config.toml
n_layer = 11
d_model = 256
n_head = 8
n_kv_head = 8
head_dim = 32
d_mlp = 1024
vocab_size = 8192
activation = "relu"
norm = "rmsnorm"
norm_place = "pre"
norm_eps = 1e-05
positions = "rope"
rope_base = 2060.0
rope_fraction = 1.0
qk_norm = false
attn_scale = 0.177
bias = "none"
tie_embeddings = false
parallel_block = false
init = "normal"
init_std_qkv = 0.0401
init_std_o = 0.00854
init_std_up = 0.0401
init_std_down = 0.00427
init_mimetic = 0.5
optimizer = "adamw"
lr = 0.00164
lr_mult_up = 0.613
beta1 = 0.9
beta2 = 0.99
lr_head = 0.00593
grad_clip = 0.5
warmup_steps = 517
schedule = "wsd"
decay_fraction = 0.61
decay_shape = "linear"
final_lr_fraction = 0.0
batch_tokens = 65536
seq_len = 256
doc_mask = true
train_tokens = 412500000
steps = 6295
dataset = "wikipedia_en"
MLP neurons of a small language model. Each row is named by its layer, matrix (up: input weights) and neuron, and shows model dimensions 128-223. Each number is 128 + 24 x the weight over its row's rms, rounded and kept within 0 to 255. Numbers have three digits each.
After each neuron's rows, "fires after" lists the tokens most often just before its 100 highest values on Wikipedia text that the model never trained on. A number after a token or word is its count.

L5.up970:120081145144101115142127138124166134133114099130152074152117148084107120130168157130105144085090121155106130089110097106137160119147134114091161169092132118124160121097148112152145135081109128110105132085134135088126127128143113151137080137133089123147144116152129156114170139107112148097
fires after: "9" 31, "1" 19, "0" 7, "4" 6, "–" 5, "5" 5

L8.up95:132118089149166162107125120127121127143142141145127099131145181123146155119136146141103127140148163140126145124122121151124114107100158155133090158139145108192153119117101111120116128151130151131126128107110123117153094141128133081141077133143131127107100143127098150156139107111120135152
fires after: "-" 37, " |" 23, " G" 5, ":" 5, "=" 4, "–" 4

L5.up155:131139109121106087106146132106148150128136148116147051155138111149116172111130119110149120083098134125110121139178141134095150107141134134108103110145156123141119126111129121128087067112158154130145127097141118120181102162167126137080105107117103104150144128111100109101113104159127131133
fires after: " " 29, "S" 9, " (" 8, "CH" 4, "F" 4

L8.up197:083108121119093122128103137129134155137090159076164115110121083116137121179151122128168123134097089136176126115126140138099152150086112105119164111124088123153144142158142151108170119088133130140170146154121111137128149186123153149122098131108136111140114079123139147147112093116161177146
fires after: "0" 13, "5" 11, "4" 8, "^" 6, "3" 6, " September" 6

L8.up485:120132107119063124186125140164142123141077086152156113073144120168112158115104143115154180127130178145082116133127118132117155144109107147082111142119090114135119158108136083097134110103128125143108154125124110106157093158109114112109110149164117038172109121152113105112151151149138134133
fires after: "1" 14, "0" 14, "4" 10, "3" 8, "9" 7, "2" 6

L8.up392:104100098130103120144160142130129139108145141136141133136139126084088134137142149119160139111084132110121124096083096171105151125117129127111118093143140141119160140117166137086087083157164138126137140122116113149109098161102133159164130151141117100124102161108128147055167149116127126138
fires after: " " 25, " (" 16, " W" 6, " K" 6, " |" 6, "0" 4

L8.up856:104103142116102117078123134180120126163159169129138111165107132167112131084133122134141147153126124153123160109118143131134106129157162105101176083133162181130138128162145166203111104102084124140115129111162129098131103117160161119067116144157107113110104162147108129135122120109114138101
fires after: " " 38, " ." 10, "\n" 5, "′" 5, "2" 4, "n" 4

L8.up777:107141146172129106149093132104178123126145187114118112156122133157151160131122114129136125131089133172128141138131128140118136132137151104111148147130132143141106119149182135158161122128106160142107148065163142096126117100152164108164136095137129110123112110117144133081105150128101133080
fires after: "1" 33, " " 31, "0" 8, " (" 5

L3.up254:118140090091134108078142123155114135128088116150115132132123130123181116132122149132154156152135126143146141104174131102129146111110127161110091159146127137147148142143106120123148132107121146142156109142138118099092115121149138155089132131100137095150160134159136119137140121136185140128
fires after: "\n" 32, " " 29, "2" 16, "'" 8

L6.up327:161123091142097121128129125150150097118116122146111118111164161167136129123123125134158122091147121129099135108131142129086101160115185094135102134144074104168133096141164158146056101116103142156193135110113168114177111170150147113127134088136148115194080096129096149068106101087113122139
fires after: "\n" 42, " " 35, "." 7

L6.up539:128141157063137156137121123139135113107178121124104105144140156109116174145102113100130132108111114120131106141132152150159151129122188120100154100155149125117109169150143121140120114132165123140117130081125116127157122119122182136128128108097146136124140142129089110111135119130125105137
fires after: "3" 11, "4" 10, "2" 10, " K" 8, "6" 7, "8" 6

L3.up202:123167111172151127138167156132126089118156123132104143135107135173162134103129118106133155087123129134147128130110134118092130141098106110104130113122117146099113126103165125105136122115120167148156165131102085099119109152123180136111114148107160091153101143157111119116135104121160095113
fires after: "1" 58, "0" 4

L8.up981:093131143148133092147154123141120169090102109121120128116143091163095149148151111163172124127103121137137147077146131132158147132103099130108175168142152106158166132101154096099146090156130139143153160104114104099149127118080124172116115108116106115107106156137144156118125174130158105076
fires after: "1" 35, " the" 12, " " 9, " as" 8, "0" 4

L5.up463:092129190169144127141143147115134130120135163085124144168148138173144164105163163139168160069110127148137139111155125128138158125121130140115152167112166166193149153133162154114140102129120160142126123121145054128088151103097104137099134138144079142138116155133163127124082120110157140097
fires after: "0" 28, "9" 9, "1" 9, " strong" 5, " dis" 5, " reported" 4

L3.up626:120107130125101110080140133107141153162105119143119127160116163139138176187094164105159144139104079160118146114103068158105127142157094123149122130153129159124148127141128119108095130136136131127171167081118137129101124175144133152110098161143136115142112118134158153136118157155065105088
fires after: " G" 19, "\n" 18, " F" 10, "F" 5, "G" 5, " D" 5

L5.up1016:151145113173124140192114148130104126115186103114126115172086130110131135111112157124174147161141102158082118141139081138123093140133159106102095106126111171191118131150132118143124103082121126120150120100168131102138127150149104120153120114140097151145123142121147160151124138121097168099
fires after: " f" 27, " F" 10, " s" 9, "We" 6, "f" 6

L5.up910:131111131157100113141138157140099184105141138099126106126149141135137127134156137147136148122133133143125123091110124138120114111092128081117102134096114150114147130066133103112155121084148173148162139126077158097174098157141120153107117105131110127123158106136107116115159121137133129161
fires after: " the" 14, "8" 12, "0" 11, "6" 10, "9" 10, "7" 5

L3.up44:115128120153139105128082162133131132117123078134125152150147146107095139146068118134142124122117094125114129131152108112111086156108142091142107139096081174148132135100132112113082125150139132142091154118124161096145133155152136162170150135173096112149165124089134102171123122169115138103
fires after: "9" 20, "4" 10, "ou" 9, "é" 5, "or" 5, "6" 4

L6.up577:154131124111116150137126128128131121109132118120136113141135114146190132178179069143149120120100144126105109120117090153120184110110183123137126096119142158140136142140119143148136090137117178131153124137137100116152107111178169119108085119146136135109133134124100164103146136120135129077
fires after: " St" 15, "-" 9, " \"" 9, "e" 7, " (" 6, "\\" 5

L3.up796:116129103109123126142120144124145106153157086185099129161131151141166117118132148126105094105129110128088136099144121168105121144137158116151146125112127105170089165151123131145134100135139109124102082135139129086133125115130090123118089110110096086111145112119121116102146115121124109099
fires after: "6" 42, "9" 35, "7" 9, "5" 6, "8" 4

L5.up502:110102132116131130126121135118085122112112114197130126130140126144133104061136111127135126156095118096122127091139120153130133149111131148168136099115134156141145115152161170072118151139138171160112126104083116121119062153124148124119148124153130120142106094116120152130118102115175126094
fires after: " " 47, "2" 8, " Croat" 5, "ik" 4

L6.up246:124105127109107153118129152138120168100172149124103105155149136153191137131170116124116106116099108092136117138166101123110166150130133111108128103164130134145121117114116127153120095132137181151089183154136165107132106128136147147109101138110093129113137169137107159113110124132123107113
fires after: " \"" 21, " (" 19, "==" 14, "===" 9, "\n" 7

L8.up919:143152110112147137111145181118160131121123165119097088143138152145145106128146104155159137109154159172123143167096116128143150124071165139141116156125135135176142157156099170137123134094128125150133161095121078125160126142133163123104091141142114144136122157133103134096150091128124121126
fires after: " |" 27, ":" 23, ";" 7, " (" 6, "|" 5, " for" 4

L5.up681:129158134116118096160179129125133142102169120142143085132155130152131152172185152116146122098132160176163127127164078099096115098134201126117095092137157149150153115143118139129160110136145139156110130150142121114134096104104123102107114115130110114108111129156123122147142150137152157099
fires after: "\n" 28, " " 25, "-" 12, " (" 8

L3.up712:124106110145068089111132147168160153114147166180147147136148132146162145072158130142126096123113099158137116088165119178135104127126162104133118131130141152137116098183137111114150132122130143162128136182146156114133141131114137169106132149119142138121114077133142135134132102146201182120
fires after: " " 33, "2" 14, "ö" 7, "ov" 5, "0" 4

L3.up535:095182081112124120154158200127128144120191106104094093130143118142174156130183136116141125087149095161121101075155081125108175116097144107126142149123143119115183133132158096117139163106128122146099150116086123128124167099127101108151116091170110149166118152156123098123142134095095111133
fires after: "0" 50, "9" 15, " the" 6

L3.up88:146132136173132118180118132108129130096108075169137104150131140107123110123152115144103133146124110098104138113114138134140123116137112141091123111136127142119094111103114146146112091188097181146094123133151133114154182135092124138070097134167103118142128127144121160143150140122116136076
fires after: "5" 41, "4" 13, "6" 12, "7" 10, "0" 7, "3" 5

L8.up408:144093101138095113131138119152192113147109117167116104136106137168152188123142130101177149141111120143149126147142139168129166121140162176146163135133135168122124139151142130162145080102102126143098120137148119122130110117121138127096117150141121095154153146135111177120089137136103122076
fires after: " " 31, "1" 16, "5" 7, "0" 6, "2" 6

L8.up969:128130090165139114173105163158156121123148140112126123107132138124098174112146135166110133139127142127077122126131135148118137137101154148151139131152064077153143160136102146122132087154101128128128136066128108118133101118131180086113112129110087115132137137172114140157113141153125129116
fires after: " a" 23, " is" 15, "\n" 14, " as" 10, " an" 6, "," 4

L3.up179:102090124139157128080126152050102133122115165119136138121154124134165106139124161194144117139123098118090125096116163114160111154128144122148112112109117158118122134150147100135140131161110150147088125147124125103099169088141127192118112141107054134133105140161107107145118144096117108110
fires after: "0" 16, "2" 14, "1" 14, "4" 7, "," 4

L3.up878:122119125135115100142162172175141111128117080175150125125110151164177140106093125160126194156135165095116171124106089166076115120155177136148109142146111097167119119096135119144137121124109168128123133130139157113127155139147102102139109086144124142155108136124118116115107135122130122088
fires after: "0" 31, "2" 11, "9" 10, "6" 4, "1" 4

L6.up759:107129139136115129121136157185159147136115137102152093139133156116164114138137129151105183139134109120105136139123181140102152115141155120134157095116143105153150129128170147119164107153118137188136141136147089126100161132104140129088095154147138130117132121161124110123163083125119122134
fires after: "," 22, "." 22, " and" 6, " |" 5

L5.up655:148134073142127096107144123116146111119150130116137144159150121182149125112172148143094146113132146188143142086134140177103085103124119116138145080160117141136128154163157188110172125126112141135142144126154122110088104136112153159143060112111142148158139134150060142131129109105161155087
fires after: "2" 17, "==" 14, "." 13, ")" 11, "1" 8

L8.up705:164126109146132116179107152140156129127141112151141101114138147132120125138149118150117147164131129193085128116158086149112111103173189130087111128123101118142171144075166128154113097123140153143099143120114134083140126187125130135115115152184124100155130141119081124151123149101135129147
fires after: " " 30, "–" 16, "0" 14, "1" 14, " P" 7, "rac" 4

L8.up571:123071128101099129101138100161131137140121170111138063111087136121124160114118137099159134143145131135152115125164129139101095154142166158115140100126086157106147119153144131168154076099097144140143101129190153107149139152159124128152128149111123087120114142151132151135190112121171125091
fires after: " " 40, ")" 11, " (" 6, "\n" 5, "2" 4, "6" 4

L5.up1005:122079127157120093121123135128141165161125158136186095150120097133150169095139160147113144094128102110161117118177121112093107103129140147152134136121138150136121161131142110109130103140128158171103165127121133109114115162109119099102085113157082120125126153135083152124136120116120173129
fires after: "0" 33, "9" 14, "2" 14, "." 5, "|" 5

L3.up577:158131096102115121106154107149131085127113096084127129130120132137126144139134154135098114089113137117102107146143103123085083154142116125155175121134086092143119124130129136077128124133109131172102089171119139106133115131121105095138080116117079105131129144137110114131174118121152133092
fires after: "4" 20, "5" 15, "1" 15, "3" 14, "2" 12, "0" 9

L8.up6:123102136151106140128141137185129169141089126120152099122181140104124132129151139113130132087153119120072131137112096149082128180136137104115109107097141125182127131050127119127139110102134125123091128136149082102129134132107153130144118118119166113109133170127129142132174089123125127065
fires after: "." 67, ")" 12, ")." 6

L8.up365:164105119177097120100108140144167112128123115160139099151148122144103126091119148117147117117144079133108088124137114151129158131138131162121125101123130166165109162139101159119130098101114131133158114123131137100108113155141126161082093139112118116154120132139104143146145131138102131095
fires after: " |" 34, "." 10, ";" 9, "==" 4, " °" 4

L6.up521:115117141142125142102105217101104126104115171108097125137121119128165139130183121197159135113171115119146151125083154151141144147128128124169131139080111131172111136143130148116163130119074127145096176127144118111124084125119173132149097169141122131171128142134135138110126139084119146112
fires after: "2" 49, "1" 13

L6.up792:124095141113143117153142131157106158149120122107119121123147184134116134113206159133152116108124115157088146097134134111108134132118139081133138102127121090126137112166140140164126150118136139148122109106147148100094078140117142118143143135129101090150174147113121113093158067133132141120
fires after: "," 18, "." 17, " J" 7, " the" 5, " was" 4, ";" 4

L3.up173:083119130147114135161155144088130117144146103134146134143156100141111092152133130195141139153128151178102127105119124173121146113083151133092156134112131178132166153123129103125148126132152118124136133060122187131137110108129170149104117162120110116134153128124104110114092127128124150110
fires after: " " 34, " D" 10, "–" 7, " Pl" 6, " (" 6, "9" 5

L8.up768:120127119112126122157128133127117120131095111141160157086147152177161142128159126158136143108175143114105130118116155121129091136110145118079142105117161169128101153105178154123104145139070122150148140105179124110129086144123146121106104147119155107134142148147124122104126169124198123158
fires after: "1" 26, "0" 13, " Con" 10, "2" 5, " con" 5

L3.up178:118155131123146116128183152122140095138139182117140141171150120129152134117130103178164154150111135146119143121155101151113133133113149101108140134128112130149153142120131093113101089151141126159126147110121133132136108136132130090073115110134142158138159165150152161104107130163121147125
fires after: " (" 15, " F" 11, " H" 9, " \"" 9, " K" 7

L3.up203:105099114107108128121152146114199109098147130137151117165162136150131135151141134172139128084107142162119118118142125106094126122114185127094175115122072146141169134130180120107085081090140126136129132128161154076158130120123203127114106109126129095125168140141112138114143085118116131163
fires after: "2" 42, "." 18, "1" 10, "5" 7, "3" 4

L6.up289:188103123125129136147125149229127136115123119104130116146135131112136140132105137107164120103130110116109135116157076143072104138153137132121129158137119108146131141116135108121152107117120132131145144146109161132133107143152148120116122108141122121122164137146125065088139073141139106115
fires after: " the" 45, " The" 10, "," 8, "ö" 7, ")," 6

L8.up445:128113114151152139122121112113144134147127127122130117124134143120150109137139108186114154146145129140153102140100105168133163126123134121140098124078119107160152143152120167160149111111122150133124135102135083130151138104130139132084094126128121127169146171173090177106125122103110146128
fires after: "\n" 28, " (" 18, "==" 12, " \"" 8, "===" 7

L8.up350:080124117107118127141138122169159155127112129108132132130137160148152176119149122134161150162153156141129105089152118149116168140139169109102182172155125150117168118146161132150092114163069160159168150088197118095155113155188148144120128126122098149123106149082122142173145154073127171115
fires after: "1" 42, " " 15, "ed" 4, "′" 4, "," 4

L8.up78:096110088145108131099134166127135117157112121115120106136147120148168110114092111116147114127115147108101132115089108143107154126098146148123114160140164173182113138163116143117108098102150140122144143116167104143174123148099206115127089118118107148132134106150116134093182096118080166138
fires after: " |" 28, " H" 9, ":" 6, "K" 5, " =" 5, " K" 5

L3.up422:135112138151100078135125141167093113116140099101137117170105169122151125089140118121079143126127094088109120111157139207126119147139142103126092133135090128113121133125124141125130088128120147104183159102150114126169158168134127129086119111163131127185102125137096111160145134110116162156
fires after: "9" 83, "6" 8, "." 6

L3.up341:087112126139127143133140143152140121125098055152153124140122138159127131143146146135150114130098078132127118100154124149091125128143116116095149156171140094123124161157162177120127138113155152138125146109098133084090162144125117155144116125163131145100137152138092144098138160153141124055
fires after: "1" 35, "0" 17, "3" 9, "2" 5, "9" 4, "7" 4

L8.up514:113102127130098151153120130144134087147092100158148128117119175135132149142145120162135128092103103125104152138172104122148122167167123130146135122120124158089124151080159137163140112102083094190135130084123114089117150149168133150143104135139116107159127162153101107130126155147165113160
fires after: "0" 34, "5" 10, "9" 9, "1" 8, "8" 6

L8.up872:109132107132131155112141116112141133096158117104127066116131130119127135136132083115164150146131127150108154117129093123149108131124149143080112133146163163141127139093120144140095093121112153113128172120108180124168096160159146145103094131093138117123116103104100119087135130146156134150
fires after: " the" 42, " The" 5, " C" 5

L5.up893:137121127139123109108108161113137153111115149166114113116121112124152119143117151139145109119100100164154123108132150130104117107082145133088147097141135146129141133139131117070121089124127136121123091105103103060128121160130138122134117151073154109145117105093161111144118102152153139107
fires after: " " 43, "1" 19, " (" 9, "2" 4

L6.up117:137120092140123140136122126112139158139167131117121154135140163143189172075196099108110153125148098128137122154095133152124180108145125163145125122151128157110129129079131111127147166097129161179128132130110105120152142160115163111147132194148130109140152116168129169134107141127128135149
fires after: "-" 25, " (" 23, " \"" 5, "″" 5, " had" 4

L3.up369:121164117102125107139134155099137086095144089149147081145141129114127123127132152121111129073075123141125146091116156112108094144130131124120183188123114127116150107119139115110154123107152118132093155160116147113167167111147198133114136113148112140148104110136159127115125138148114121118
fires after: "4" 29, "5" 24, "3" 7, " B" 5

L8.up1020:121121114121107105124115139124169136156144174125105120101104096211136145149171146126140131168146117115155100109146114162110145158116122161136117106147106171132175162143088156143088106118127166155127158083121187125154125100150146146136112158119125124144152129130101120147136138151130136106
fires after: "1" 43, "2" 18, "(" 4, "\n" 4

L6.up493:083116131126130122125154086139141128092153153096147130126180138171138109087140095112146152160130115173130127111118107130110163105111125112086114146111141092136166154112124115128118136161130133145135156124086115122136110152138121135116108114153147128142074132116099131139104105121190149140
fires after: " " 28, "-" 21, " the" 10, " (" 5, " sup" 4

L3.up128:141118115156118105154126143172159161137105146112140126141175168117141144121137164123101172113140121137156113100098142150123141116098129116146101120164109135143124155089099148156151130131101131149098157122123081106129099150131145154082112086129148142128132140121091114078142143109138100116
fires after: "." 29, "2" 14, "8" 10, "0" 9, "1" 5, "4" 5

L6.up593:115114143098137131114141100100158137097132100106121132131164137126154112146161116120148141111105118167170146148125166107078178087144154089132124127099114119141170131136144144132115077112158121140112124126130147076128105140125120113112051120131094097164159179136129112131129113136110158123
fires after: "\n" 37, " |" 13, " (" 12, "S" 7

L8.up736:080129091159093067136097171168157146150115128124136069161168178168075136108119106100155161092143137091140135105149110161113149108142104100131155140125112130157109150090154141152145112135153134132146097069163121143124131136111174131113134107087112136135145129150105168095144138120089136112
fires after: " " 36, " Q" 21, "S" 5, "PS" 4

L3.up870:118182140111135149139156110108133114069153150107128133132103107167136123141120136173160119134098122102174133128110123100103096123136176111115125128099124113133148146086155099168139104134124193135176136137105158087118118113150133129113090096123108121145091149146101123130128078151153147103
fires after: " C" 21, "oc" 13, " c" 10, "C" 9

L5.up428:087143165109131136114119176153110121118133132162174155096137128176181179102112148141147096149164103157120117079142156082108133123110134104151171123105145181132109156139133115094136090151084121175117161095116141110143088136108163128128139130122104113155137139147131090127111168094116105126
fires after: "1" 23, "0" 19, "2" 16, "9" 6, "'" 5

L3.up961:128155105111156128144188133139126127132136088140123145160155161188166115103148138148133104150127159119144144122140086134136114155121150148153082111113099106124101142145159099121128105125098125139131097126150131093109056131138085131113085134148126144175119126113158131124171183123071121063
fires after: "." 41, ")" 11, " A" 11, " N" 5, "–" 4

L8.up261:115099112122106129166120159171143095138098116155136143150175151153159125134121121132168168112164133122135119149108117142127150203144120164084090120103114142151090145091159113121135125153112118158103125103122110088141105151139131143119128160140092120176160122130134115075125106164077146128
fires after: "1" 25, "o" 11, "a" 9, "2" 7, "ra" 6, "ho" 5

L8.up158:120122161120155122119104128104171181132156139121147097130112124143139145103153097137113145145085111143109118127114101106134157085115152097136114127099122133164204146128086131138125106126126123112135153107139124145139132154112128120151089095160140167116067159140079156119116138101114120105
fires after: "–" 21, "-" 21, " (" 11, "f" 7, " G" 5

L8.up545:128119133119124141143116132131124188136089113134146156128134132138120161109099143156115161119108092144126166139083099101120097146126107138111123139081104136138184153108140092110125119101117102119119164112125068089146106146126149124120126147128093120129126150151123176105171149119105146130
fires after: "9" 23, "0" 13, "3" 12, "2" 10, "8" 7

L6.up26:144119112158131098123134128132121136141120111123125132158136139142127132113134117116154105160137121165121170117131118171154129143146139141101100077121117130182100121180119114124081097140116153130118162113119122127144143127127106126142127162177141126146155145140171124109120138132094160125
fires after: " F" 43, "f" 6, " to" 4

L3.up79:163117175136131122140122154175110121129149139170110096154136150136122108097094136127158129109102112151143117152147160140119134132120121120062088160104118114095121153117183141112149103115093152172138153122093172111132163182119134133105101126126124135131138154140140089136152099111167133135
fires after: "," 28, " New" 13, " in" 10, " of" 9, " |" 7, " the" 4

L5.up750:141136145145088111187124087140127094147146126145096098180134169090135137078143147136159138140143138127113139093133121141144131142109137139123145112111130170126131147090119123109081130116139150139150168161136137113139156119132152143122119147144154145123126089114072133123158077153158148097
fires after: "." 50, " res" 4

L6.up292:150098136111104124135141154127104127145116105124158127120157131133175122084137156151160144087154109159167141080126180146114135159092125118175134090120132092153129162102172143096160125082138097129098124088129142112102121120124102157109122102159137124161136148182115124100163121122125148110
fires after: "0" 22, "9" 21, "1" 9, " h" 5, "8" 4

L6.up866:160128136132092131148149179129118114121121136119124112134113120140121153125098138192118120126122100145113114127101107138149126153128128109147089153074141161159143142160134124105150111139107148147095147149125123118125134116128153126143106070125092119147185129137120154141127163134085113130
fires after: "1" 27, "2" 10, "9" 8, "3" 7, "0" 6, "7" 6

L5.up90:133157174116116111126082165133180119107140136143154109122131122137161161168125139161142138146108170111132181102086152183135138176138139164133131096139114141113110146155135127124137122145087134140120128114099145101146121103131144150131133175145131113100144156146101106125141132111124161126
fires after: "1" 21, " " 17, "2" 14, " (" 9, "5" 7, "3" 7

L3.up936:110129123170150112157130136150140119100088111148150151137116154112126122106100115106107149141124111168119147091128113117127103151126149146131143112122051114135167106079116111127143128116086104124142132109101130092152129137141131136116138158141050103139088091163166102145135087135125150081
fires after: "7" 25, "8" 25, "1" 14, "4" 8, "9" 8, "6" 7

L8.up695:120108140175139127121128108127126125136136160115153106122153124110150149124124157155112176098141092117109163107109128147099169143120119102128172158096145141166117136164108115133121115113118133106149148074184100136170103118134109108150098083150096165116122153130130154127162135122119170142
fires after: "-" 16, "/" 14, "H" 12, "D" 11, " G" 9, " g" 7

L8.up646:133152159123129118106140098122127179115124165118136156171085139113164114147168163163101142111083119112081107094130114182132143119165145119142129136118146147125117147142151069144144097113136127156147110147159143108143117084167127092147110163132181115133105143166128145109099121151160152138
fires after: "1" 23, "0" 15, "2" 13, " " 7

L8.up719:132137083119142130161112166139179114103122096122096128159155161134159097119102111116123138119121177144152132144095088105121150166120146160089111167134074105161161153113139135118126128102158125152126127126091133052153105169147129105128128143160124134130126130137097135085136087164091093105
fires after: " the" 17, "-" 17, "1" 10, "a" 9, "ara" 8, " Valley" 4

L5.up792:132113136103135130093131113105105153109142116153119073152121155151119133104116169125107183091116101148128134117167117126124135136120127141114092135141104185155126147090112165091100125110071122109128066137150159093142138129151151151124101138137112098136113141153124138108147165143133115116
fires after: " the" 36, "|" 11, " ft" 4, " late" 4

L8.up127:131134123119138155144111101129167109123101129138125156108144116122173121104115138144099127162143166190064151132112091099119145143087151147090105145124130127146189176163110120110105140125148119157117155102118128128132109149113121110135114122194145111124101189120076134146128112150178125113
fires after: "-" 53, "–" 8, "c" 7, " D" 6

L3.up133:155147102102113117165147109118117143138142139104102107190109166133177166102131118151082113118152143146103150132129187151150154125115184127142097107138133144156148124097149132135134092142111160143143163106124135109115170132127181095135122104108120100145165080147106114096133100115103139105
fires after: " (" 37, "—" 9, " \"" 7, "\n" 6, "-" 4

L3.up526:150178139131102111132130140118156146146128113128110122147134147125139145131090173124129133087095144133134129141114164164129168144151141101167110183115106152155116144131116128141153083154127080138100119127134111091136178156124120132126131080172125138139109148130135089099118121145107114089
fires after: "′" 24, "4" 19, "5" 7

L6.up621:126147082102154103141123150114125108141101091139108098144113161145118128137109138150153125143143142104098135135140134191141147107139135097102192132145118073130107137132156131096097122150143127161175111081144126117130113136126166135126105099122130125147125163135110161157137182096099148154
fires after: " s" 22, " " 14, " S" 12, "S" 9, " t" 7, " p" 6

L3.up601:193173125132095142143178151147137095102098131084120113134081105122149151086129112168143128077082160122098114125106119120116123172130130088095117129143086144124146135119147127129110128093144137159124134155095124125165087140142145112128131093151128137154095122137138146094079111149140108142
fires after: "2" 24, "0" 14, "1" 14, "3" 10, "4" 6

L8.up569:118113128101110100141107115113151152098140084137169086119127124102162119106119087191115148111140119150152130137156141187113163102116164118134118145102109143149155120109116166145144102094113156158128156129116122100158079152137121120099112134153127120150130144140131147143160128127126132127
fires after: "\n" 78, " \"" 16

L8.up1003:108146125166124078125102148103120131125124135133102156133085132155133141104099133168141104092103140129105152105136118123084139133150111139078114143140097105184121143146151069143122133125112129136092123145140116105105134146102120111132099118150126128137155159070143122115109109125117181090
fires after: "0" 31, "9" 15, "2" 8, "4" 7, "," 4

L6.up419:102141141144127132119125145119162119115094101140131111097136107191145117100120125131153109157082152133125117119113127178093155137109151135106143137129094149096141134140171145081111115138088122167119145121124146098108148118104160146159124150118114112139139105161120143099129126093150145101
fires after: " " 53, "1" 5, " Film" 5

L5.up193:156099131180091075132122123129093141094100108147111125171146111118133119142148130100118120122094112146116097123126113125121118080164119151127106148102100108130142126135143104120154104126132136142079103125154163070158171144148129104097143142145096103152134140146135138159151097144102132104
fires after: ")" 39, " +" 8, "2" 6, "9" 5, "8" 5

L8.up449:116118094183113115128130138143159143127167156110120110117144086186162133115152153123133112129146125141166130112130093104108163143144147105085143149147116126116146133134165155121142115107146130134158154148121143124133130079087119163118138129123114118113157155121109140073126101084107149135
fires after: "2" 43, "1" 14, " the" 4

L3.up441:140152083132102139112171130159106113119131098121188107158159153158147173088116121119139144103111108122103107126164141122106111119098155137120118118112112095135128142148143102106096121122120083147111149118100107096124123136112157161121103155146128063117117152078114123151089168130156195138
fires after: "1" 35, "2" 25, "3" 8, " " 5, "D" 4

L5.up194:108150129177106100157188132170164135086149117135143134139162117151179155083147095140172143074144081100163140146133101122081153115090157137130105104127137091131118138127190145109124100125111156156137208091089154083102163134118143161116112166133149116173137142124142127120108152120146142128
fires after: "1" 55, " (" 11, "-" 8, " rec" 4, " \"" 4

L3.up94:136078121107149101132102135124129157119145152132123118157137131147081136097157104149109164136073144154170129123117141180124162135125116130160129094113114080162140130132139136118131132091154128131112130123146095106104115172124169109109099127115171123135165119147079107131153128156154164149
fires after: "5" 16, "8" 13, "3" 11, "4" 11, "0" 10, "1" 9

L6.up848:111126105143144159122154142157124157117159150141131136159187137142108141109148129135182130107130108121145125139105130162147129157091122141171145068100135129159093138142146117107111097093112139156155169111161135143147113116131106129154116058080142121172136150102184106133128167126076147126
fires after: " N" 28, "N" 10, " " 10, " J" 6, " Y" 6, "–" 5

L8.up431:140110125111089091110171140157152093111105168112104099135119172131154145074152155148182131109150133143109135120143096132120095145121153143097090157114142159145147159089139132095103095106112172144106091155117153070137131116139140110147129141117104094126120120170097140092134101140123095105
fires after: "1" 18, "4" 10, "2" 10, "|" 9, "3" 9, " the" 8

L8.up681:112128138140134135142158127121133126137103121161175150120137155196112195125112147154134127100096136164112121108150130119134144157147135138128144131131120112143118150094142101090142126094116157137149159071088068098109130130133147144109071137142089108140091143115109134065116126123143118128
fires after: "8" 16, "4" 14, "9" 13, "0" 13, "5" 12, "3" 11

L5.up525:144104148114134130132136160104109121124127135212152158113171097150124107151098150211171126129132073157121183104124064119117120097136128108197151114098155171174172135146136099126147125158147158160130131090190093106122140118151153136141121134131116097169111154120131150157129124102134131121
fires after: "2" 65, " cond" 9, "1" 7, "–" 6, "0" 5

L8.up432:132093114127121112137137111153148097128141145100142160182167161134152149165166125183136150124165146148132106140121154138106139096142152114146121108130114125116088146151118121131124086121101133145134167084139120118151141127116157122185103139150112153143135118167120146112146159104111131098
fires after: " (" 29, " to" 11, "-" 10

L3.up146:141161130134113106136109150140074136117126121128122095137138129131174143096145171124181136130066105123138128116114127142161097120128165122168094109109130099138116147121119122125089122132126113151145104145121129082168152148117116116093113125155118134160123117122138152119122103133118122090
fires after: "." 74, "8" 7, "7" 7, "4" 4